config.toml
num_hidden_layers = 17
num_key_value_heads = 12
head_dim = 32
vocab_size = 18391
norm = "layernorm"
init_std_o = 0.00337
learning_rate = 0.00507
max_grad_norm = 2.0
schedule = "wsd"
train_tokens = 395200000
dataset = "wikipedia_en"
MLP neurons of a small language model. Each row is named by its layer, matrix (down: output weights) and neuron, and shows model dimensions 128-383. Each number is 128 + 32 x the weight over its row's rms, rounded and kept within 0 to 255. Numbers have three digits each.
After each neuron's rows, "raises" lists the tokens whose logits its output raises most directly, leaving later layers aside.

L14.down740:095059084166076148132130167119087111135102137130094131164137122181138152108081133174149097148123118107054150052160121123153144140145149152115129142113139160152140169170107205124084129173113105080094133149166100124124134153110126152098093104178118159130107102131116107108184136117182168136111106138177099132101175151091141168137100155139107052151164142166127121094177144127091088128115132126146155031165168075107099116110118178115066126131076152102161088100130117093124162155069107176122088140171119163180116174116130196146164111140132095180140113149134172117143107153101141119101113123091228128085104059145176120119130083126143105133189135032144110163084143130156127117124108141133155138099136165127165190115186102114101135147160116190093156101129126058140145109109164
raises: "egal", " America", " Italy", " Malaysia", " Indonesia"

L14.down542:130105195107173077090145125102067134120121136124164102116162120163136168109147130125130146168162153091223088062139097109143101157124180119179160119141089150168130144181126146092123142148159169095163071141158120117106146200152123069060136133106147138134124169165140109182157176099175172120181055093163101116114126141115136146154174097132090140157128183115084133132235134075143109145067155158144155135104154097073065092125173173091143117144104098189141148192151132126152143123162127155051098161166095128065134093136172101093090135122140108146080129091099058141174168148060120079076140116102166065115101122112133160110146169101126174173070111133095128055141095129099130108129136149083068168151120140124129120100150117097135139126117134112118125094101149154122150153069146
raises: ".", ".\n\n", ".\n", ":\n\n", ".)"

L3.down584:122118151148114153115151176159108102124150102106127144135094099128112128131079167072140114127075110095094092116118150153131147163162134117171051140116138121135158178133145117174121181119141129159108165112123081140121117143048170063105154139143117137151128132126136116163150176128136087077086133133185091116071176142132109104105162072176116147113196108137137131202142098116136062094162069174112127117102076101146132160198147113128117125121112147079096119065139133098147126120109157201180119170148133104179153124136171048115104123121154178168108129088097098094118102160101127158103112148129179176121127121115157145131103119096116135117096087191079111148125164124212123140100100116167106173129085101113183104159159154133186188152143100096112131117183163138159130167127120
raises: "ier", "fer", "ered", "ering", "igh"

L14.down486:119128110123147140090146108136124107144144138159151128177106105141124170119084140148141151117110088091169141112113120186167171198138139159151136138093146142178131103136111195103121071082163164115143113073106105182139155116190169122162170092132161205191098168205108160101114173142076129135144165052146078108134101143145107139149147157130094111160178119131113190141147094106160133118112111116076140112136126066190083115154103119130099151117139113099141128086135119102149090146137104113142049177095032163131129129098118164118134161051194124102089170128125084124134103117149166166137102086164182165112139102094121160151177109131145154172128092100133165127139126089120137056120145091139120128147187124148136105153182079111143107088171124106061176100082093081142116077101142
raises: " to", " for", "or", "ount", " during"

L14.down1218:119120084151171171143135098121131134104088135167157171116139148081145204109085171121097106118113179177099139134144155139117133165142158118158100145134124095152157115149145137118187093085154114162115127123113181134155098176107122127190135088112107076131156168077064130091133125135128200105162166132065160113119125141108090113127070089154097114160101159157145137079136118037105084146200047105220122154081098151137127100157169092117161152109108076122074120130136144111113158148176071111147140126111116122123137181075146134182165129095096135133096123107149101151101135128138182152156153146111179189133187130166114138090128174115164099125124120131055109100095164128152136083088151079151117157105124098154097125142082109165142169087134073153141131122131050121131121124131142
raises: " about", " area", " around", " over", " than"

L14.down1167:154134144100126108100153110130138126128148134120148152113138108118065144111062083164113155153073149182163133151098174150116152144148080097142131115075132143181149131141092115128174136182181154112123188147110130119119112146079132158120147064097143085118114135076109142106140167170112117150122127158122179144099135071139123179132118156134135074175160075206124124097174138156076204122144118201111093079141152090095061151085119112147108102097094085095127175073091125150172136174186122086152061168132119119157129087113158131089118137130196176145095091106116069171151140133213144179155119158159166174088149163126103112082132139172167147139201123023133168069113141154142116143115118185167084128080133117068153119116143089073084118109157098081114179131100100111139071105163090
raises: " abroad", " by", " against", " as", " here"

L14.down1304:157082116122136122061198115115116166090159144145110120162136106113164113146130107084126146108090137108139133152125141094141135064111131115147120124141169039140089056105091159243109136127110185075162089089126131066187084069174084142110070094089101196145202087101159159084143124131085140117130097157079096150129177104138116166118176159136136147138123117181137133167167122090122175093162129136116141131136186120126113111140135081154162187135099076159128118150167125130068116138136144138141112088112055054129084045108058164070122192159115068162143177182088120107093156090153143106132118120135143112123104091153150144144119118058162158151127117146133165133136135086193140160115200110101128070050112137137099119134146089147156149100134177074132110145166076106138143200105157
raises: "ons", "its", "it", "ist", "y"

L3.down271:119155141162197158184117103128182113101149171087161164208121106166132100122121131224122082105125199167057152091153151134171125100120160097099172118114140096158111084049105108118118172135128138100197106136078130129128232131075189125142175163101135128145167197132089092172097131168058139176102116183169079148164104082174115114154121086148124168121115091108171141125075106128091113108069179151113085096151166130142091151123084119038133113151112079148091089105126071126168126078134172124099102056150119089096169149123091143140111105150134147163154097164093145078166159191092138164099150172160132158096102151168096148135166142183139035088155188098153167111127095105144117110142179089141125157109172158163152152163163170083102133141116127118117147103121143147141123089123134
raises: "ial", "ship", "ially", "-e", " Hit"

L14.down700:136112159092135161161098117142135126092110128142147153175213116118103149161139135128161126115108148104117090114078161164120097101121089100141112142126128113126146175068100145105148099053103111091174146149136111088144093142091085087146130113131087166095114114144082137094143157105118165106142143240129126128147117175126157136150061184072172196104141117111132153132159161141073120126074085129105081104106182169117142116148180148137147105110117156124081124134114131126183124102129111169092152169096097121157128093090164160049135114103091144150115166114147169206097177090144105092141141175116115112133144103174124062146146086092153124140111137198144168173160118154084178136172148066115194077059099112051149087143145127164128104164122098206169156120094125141180096091097109
raises: " was", " would", " has", " had", " came"